Part of a small language model's weights.
Size: 8 layers, width 160, MLP 640 tanh GELU.
Training: a variant of Muon for these matrices, 118M tokens.
MLP neurons of a small language model. Each row is named by its layer, matrix (up: input weights) and neuron, and shows model dimensions 16-143. Each number is 200 + 40 x the weight over its row's rms, rounded and kept within 0 to 999.
Before each neuron's rows, "fires on" lists the tokens most often at its 100 highest values on Wikipedia text that the model never trained on.

fires on: "le", "and", "ition", "ect", "an"
L4.up169,153,230,165,190,239,84,259,174,120,260,261,163,146,271,238,176,165,178,205,232,183,194,223,307,191,227,176,163,184,129,179,115,180,192,218,170,164,127,159,207,199,255,164,228,246,186,250,218,146,241,194,204,192,172,219,226,180,211,189,149,187,135,184,253,218,186,174,225,247,198,288,183,270,283,187,229,233,203,164,201,180,189,142,195,204,176,224,177,170,203,209,175,176,73,147,202,198,145,239,193,228,227,150,243,196,198,145,263,256,208,238,179,224,200,179,216,241,135,211,183,193,197,222,187,224,146,192,264

fires on: "att", "ind", "d", "2", "l", "ly"
L4.up219,235,288,249,143,172,167,167,266,189,233,155,123,253,154,230,250,167,188,184,141,225,274,216,201,220,229,161,188,198,263,219,283,275,143,214,229,192,242,262,211,221,179,211,199,179,203,184,209,245,244,201,175,229,167,206,187,209,128,198,230,235,214,209,259,245,207,180,153,170,186,211,166,206,235,184,190,230,248,193,153,172,294,152,145,165,178,115,175,137,204,307,210,194,178,106,182,203,152,214,175,168,156,214,281,186,215,201,163,218,200,188,145,200,232,215,120,267,164,211,271,222,250,237,214,237,190,126,180

fires on: "he", "A", "in", "ele", ".", "ional"
L4.up349,112,229,149,220,156,230,140,138,256,223,249,258,206,210,248,213,141,192,148,248,193,203,178,123,228,206,138,199,218,172,159,155,261,138,181,182,183,246,261,186,173,230,251,171,141,212,146,285,196,237,170,235,203,166,211,212,215,240,239,170,282,248,209,206,113,68,250,228,208,221,147,236,180,228,226,243,225,238,181,240,145,190,182,229,134,254,154,229,236,241,207,179,277,205,207,169,173,211,201,165,252,280,178,185,111,164,168,255,179,186,137,209,192,223,160,174,240,201,234,229,207,213,154,139,215,165,188,194

fires on: "or", "ak", "s", "ific"
L4.up568,170,113,142,275,202,183,178,302,163,239,205,200,172,159,188,161,217,119,107,162,226,168,158,264,141,225,171,274,178,212,247,258,223,242,204,210,185,263,187,163,240,260,248,143,247,169,190,237,166,186,222,159,199,208,224,166,182,232,148,168,114,178,243,194,171,196,98,249,163,198,232,203,263,176,246,136,145,180,195,251,244,129,227,182,189,250,123,182,200,201,163,212,202,269,240,123,199,196,145,214,158,226,162,214,167,222,182,194,177,176,203,215,237,222,197,220,242,228,140,227,216,201,292,184,136,129,165,132

fires on: "p", "op", "ec", "it", "ant", " us"
L4.up621,238,218,221,180,203,229,190,146,235,174,158,188,174,298,204,164,213,274,210,205,198,108,214,181,231,205,154,186,164,224,130,202,187,256,210,186,258,232,334,199,170,207,157,223,234,168,174,235,151,147,204,164,226,225,143,212,163,233,177,238,173,103,236,282,195,155,198,222,119,269,223,150,242,199,190,202,227,252,159,206,136,173,156,256,190,209,264,198,252,186,124,242,201,216,169,188,176,226,179,207,233,206,245,247,210,190,170,145,230,251,211,210,229,215,136,161,144,155,164,275,124,247,197,226,217,204,226,174

fires on: "v", "el", "'", "ath", "{", "ad"
L4.up199,159,187,152,190,268,318,220,194,171,227,212,144,205,262,191,196,154,224,202,254,181,221,208,194,205,153,199,157,223,168,203,286,198,180,179,188,198,172,191,123,191,224,100,249,154,177,206,253,165,134,148,226,228,183,212,174,225,128,104,220,160,186,235,172,146,215,150,224,196,154,190,239,205,135,227,279,148,162,263,235,207,166,246,229,124,179,217,159,193,154,218,143,275,183,239,219,196,183,264,192,193,194,201,122,179,191,169,211,198,149,240,196,194,278,275,247,214,181,145,191,165,184,141,163,288,165,162,212

fires on: "1", "'", "ast", "olog", "th"
L4.up240,198,164,222,211,254,170,142,188,226,262,177,177,236,158,216,253,208,197,144,256,180,170,147,132,170,157,161,166,223,145,142,204,189,189,250,176,238,155,158,205,218,137,212,190,196,194,245,205,139,146,232,206,235,179,219,208,188,172,236,163,162,113,274,266,202,212,205,228,171,188,111,137,199,182,217,230,206,163,160,229,188,146,140,192,206,231,252,120,211,218,192,244,273,210,259,239,194,132,193,189,210,222,258,184,232,238,233,167,172,258,190,225,147,235,196,183,217,143,218,162,209,199,224,94,135,202,173,155

fires on: " and", "ri", "at", "art", "ut", ")."
L4.up369,212,156,144,157,228,194,174,140,220,265,124,170,235,158,157,225,297,242,175,182,167,160,185,152,217,232,228,204,289,219,172,222,166,219,187,180,232,248,218,190,206,163,209,179,119,258,251,154,166,146,209,144,247,254,148,218,171,226,209,218,152,205,197,211,172,159,299,278,196,116,173,158,207,229,156,203,173,175,184,162,243,191,234,155,181,219,173,280,201,190,163,220,178,210,148,179,118,246,195,261,237,218,139,230,225,225,224,183,165,272,212,255,136,147,213,230,132,158,225,159,216,118,250,217,149,248,135,161

fires on: "er", "th", "ath", "ate", "est"
L4.up24,202,221,194,161,239,205,223,129,280,161,210,148,155,180,127,210,113,232,155,214,224,235,193,135,196,178,208,162,198,145,170,160,227,190,205,173,283,210,189,161,207,230,156,206,238,243,203,244,217,150,143,184,136,248,129,218,228,200,294,188,155,109,120,251,211,235,205,206,161,161,238,172,167,151,230,186,256,198,130,223,280,193,215,188,197,150,235,168,109,172,138,186,227,111,219,210,243,222,175,191,159,150,182,144,189,198,223,210,249,262,155,158,232,275,226,202,209,117,178,210,183,229,194,174,236,180,153,219

fires on: "p", "ow", "re", "m"
L4.up494,174,213,198,201,135,181,150,171,179,126,223,198,237,273,234,233,248,183,177,245,255,211,204,119,147,265,282,221,154,190,232,163,259,158,185,169,227,167,188,182,192,193,170,160,188,190,210,284,177,209,207,239,251,257,191,182,217,221,241,180,160,168,274,236,232,219,183,172,178,197,232,226,222,166,212,266,168,218,158,223,191,248,221,192,249,271,247,142,212,241,272,212,244,212,186,153,197,168,252,134,191,222,205,143,235,141,205,199,235,221,155,226,230,175,255,226,198,184,175,228,139,176,150,269,199,277,239,172

fires on: ",", "ant", "),", "ive", "}", "ent"
L4.up416,191,211,159,178,241,169,140,99,181,155,168,208,279,215,123,151,139,269,188,140,210,184,162,166,194,188,254,230,244,200,220,202,222,253,195,197,167,208,292,184,238,243,227,230,199,207,205,210,103,138,192,203,243,173,218,264,181,115,218,177,205,178,251,193,210,149,217,141,232,220,218,159,224,203,129,178,156,215,270,248,194,204,153,193,195,247,235,146,193,253,176,234,194,293,208,184,227,152,214,187,204,147,133,255,195,140,181,217,269,189,183,170,229,145,204,175,130,206,197,238,170,171,233,288,210,183,218,166

fires on: " |", "ation", "g", "ite", " career"
L4.up170,307,149,276,226,226,160,234,245,217,176,201,239,236,178,242,143,172,215,127,205,218,203,220,215,162,184,231,170,235,262,239,141,215,205,234,156,187,277,142,163,115,204,226,161,260,147,217,197,172,135,160,177,199,172,164,151,237,147,224,184,197,278,181,218,191,285,222,252,149,223,183,252,216,222,256,143,190,160,101,237,178,151,195,152,270,254,226,212,130,136,219,103,199,190,253,219,180,193,219,240,219,229,177,220,153,187,190,175,148,214,211,240,257,187,192,143,232,169,273,151,188,205,230,147,202,199,230,236

fires on: ".", "ar", " Z", "ill", "as"
L4.up421,121,198,203,134,147,254,143,262,246,195,212,164,185,182,166,165,157,183,187,166,171,203,193,251,173,250,167,212,228,188,248,255,191,175,225,256,183,153,171,215,282,229,230,143,184,208,173,227,249,82,190,204,273,227,223,169,208,256,254,284,130,230,281,152,205,229,172,123,269,154,246,196,217,244,200,205,211,156,229,195,109,229,189,226,184,149,209,208,172,197,162,192,255,253,88,190,183,177,261,214,165,194,174,221,171,241,163,232,164,197,217,115,205,98,152,205,194,227,206,186,160,187,207,234,201,239,168,187

fires on: "ome", "uc", "an", "es", "ose", "e"
L4.up7,259,231,216,142,172,169,167,255,147,145,321,233,151,175,180,125,230,181,176,176,172,248,191,160,238,159,245,139,198,141,175,179,314,209,183,235,117,219,194,116,175,191,145,229,250,255,172,224,173,146,208,190,180,155,166,158,202,169,255,293,215,149,156,257,232,189,172,171,167,210,157,181,215,207,213,222,125,157,125,172,177,125,191,226,227,175,260,249,216,175,225,188,209,223,218,152,256,198,199,171,129,218,218,198,245,194,272,235,202,162,195,156,241,261,243,229,142,232,188,182,204,232,194,147,212,183,167,213

fires on: " r", "ach", "st", "ed", "l", "r"
L4.up551,206,177,234,180,255,154,229,166,253,171,200,234,156,189,184,160,215,152,176,272,172,211,189,191,221,134,218,157,156,174,231,267,181,207,190,144,261,226,208,133,280,177,177,160,138,223,137,183,251,207,196,165,183,272,177,173,191,151,236,169,155,153,158,178,212,219,160,205,199,169,207,206,149,251,209,149,165,239,182,227,181,132,156,288,186,242,247,202,126,265,196,245,180,205,222,300,250,224,203,247,234,168,202,199,184,222,168,169,250,189,201,187,208,172,179,197,141,209,298,267,207,205,150,180,165,209,182,144

fires on: "°", " and", " which", " with", " it", "t"
L4.up521,175,153,140,211,280,104,185,216,168,223,264,226,123,171,185,251,273,139,245,207,203,185,160,151,193,244,196,132,159,222,224,155,223,162,189,229,232,260,188,232,292,234,260,197,132,257,201,158,153,202,219,208,151,222,181,197,243,217,159,203,166,206,204,248,229,184,231,210,239,177,182,189,240,176,278,247,189,187,182,224,171,246,220,106,193,209,157,182,197,251,173,250,185,206,168,212,245,234,262,213,228,270,138,240,208,234,306,193,181,179,206,197,106,155,176,280,187,193,213,173,275,158,186,191,290,141,185,235

fires on: "vel", "m", " +", "−", " med"
L4.up10,201,231,161,210,205,268,133,178,121,221,169,199,233,278,157,163,245,161,197,197,214,237,221,224,273,260,275,173,156,238,232,208,189,175,202,171,225,174,225,126,169,137,195,234,236,293,205,222,164,232,164,260,261,221,197,300,266,161,302,225,202,198,209,206,180,245,167,195,202,253,184,221,171,191,228,164,143,270,165,188,177,225,288,261,190,199,256,197,207,231,280,235,184,177,142,253,213,228,230,222,230,245,218,188,185,202,177,133,266,203,200,283,175,190,172,199,147,145,224,183,208,226,221,204,266,210,212,257

fires on: "ir", "z", "est", "old", "1", "g"
L4.up75,94,167,236,148,250,188,181,182,232,222,184,198,220,95,119,247,246,196,161,154,110,182,246,224,200,186,155,189,224,170,195,224,191,221,167,235,206,178,260,156,225,198,153,179,244,186,222,236,221,217,172,152,196,200,250,171,179,265,269,201,174,215,208,208,173,273,158,315,190,240,251,157,242,223,211,207,207,195,189,249,233,162,225,284,191,173,199,213,185,192,96,260,262,205,116,166,199,113,177,138,203,158,165,206,255,159,183,211,208,219,201,200,137,239,266,241,197,220,284,240,213,219,227,201,253,221,164,179

fires on: "ur", "ag", ".", "al", "ed"
L4.up46,135,187,235,215,192,167,172,207,211,230,209,195,129,146,221,139,173,160,214,167,207,220,186,205,188,211,216,210,156,206,162,223,168,270,227,268,195,219,224,154,209,154,194,173,270,235,187,243,180,204,173,275,131,229,189,163,218,174,145,204,227,170,197,204,245,242,241,189,248,240,213,132,221,176,188,288,177,235,199,228,144,195,228,256,127,227,146,208,247,263,126,216,201,264,178,184,163,173,96,155,247,175,242,212,182,231,180,138,97,110,228,269,226,189,141,201,159,188,258,149,207,168,275,167,171,157,185,232

fires on: " ", "1", ":", "he", " the"
L4.up70,210,207,245,218,190,145,143,229,133,199,175,201,121,167,197,159,148,207,206,111,199,206,245,186,269,209,238,161,125,194,141,240,200,136,200,156,164,212,230,197,278,186,188,198,211,173,160,126,216,220,232,173,182,191,206,187,225,187,172,171,295,257,211,210,132,263,240,217,239,202,215,130,220,230,206,217,180,237,170,228,227,135,241,138,157,261,167,196,212,159,208,164,128,227,179,105,199,256,269,252,205,131,252,223,175,227,255,209,177,161,248,210,209,206,178,239,201,178,214,123,194,214,252,201,177,262,249,144

fires on: "ation", "ury", "and", "ate", "el", "ince"
L4.up443,210,116,158,206,223,208,192,198,164,187,255,271,221,263,209,214,175,193,246,214,204,234,129,259,243,250,234,205,250,205,212,238,206,228,201,277,209,185,153,184,216,255,219,167,136,195,272,178,217,295,150,187,156,194,204,216,242,237,217,192,214,213,258,190,159,171,218,209,238,205,237,194,251,211,226,148,277,247,177,208,242,212,174,229,123,183,224,243,253,245,177,248,227,155,176,243,196,205,256,237,219,207,191,271,165,175,139,238,160,150,251,168,205,235,189,135,185,131,223,200,196,273,270,158,261,228,280,226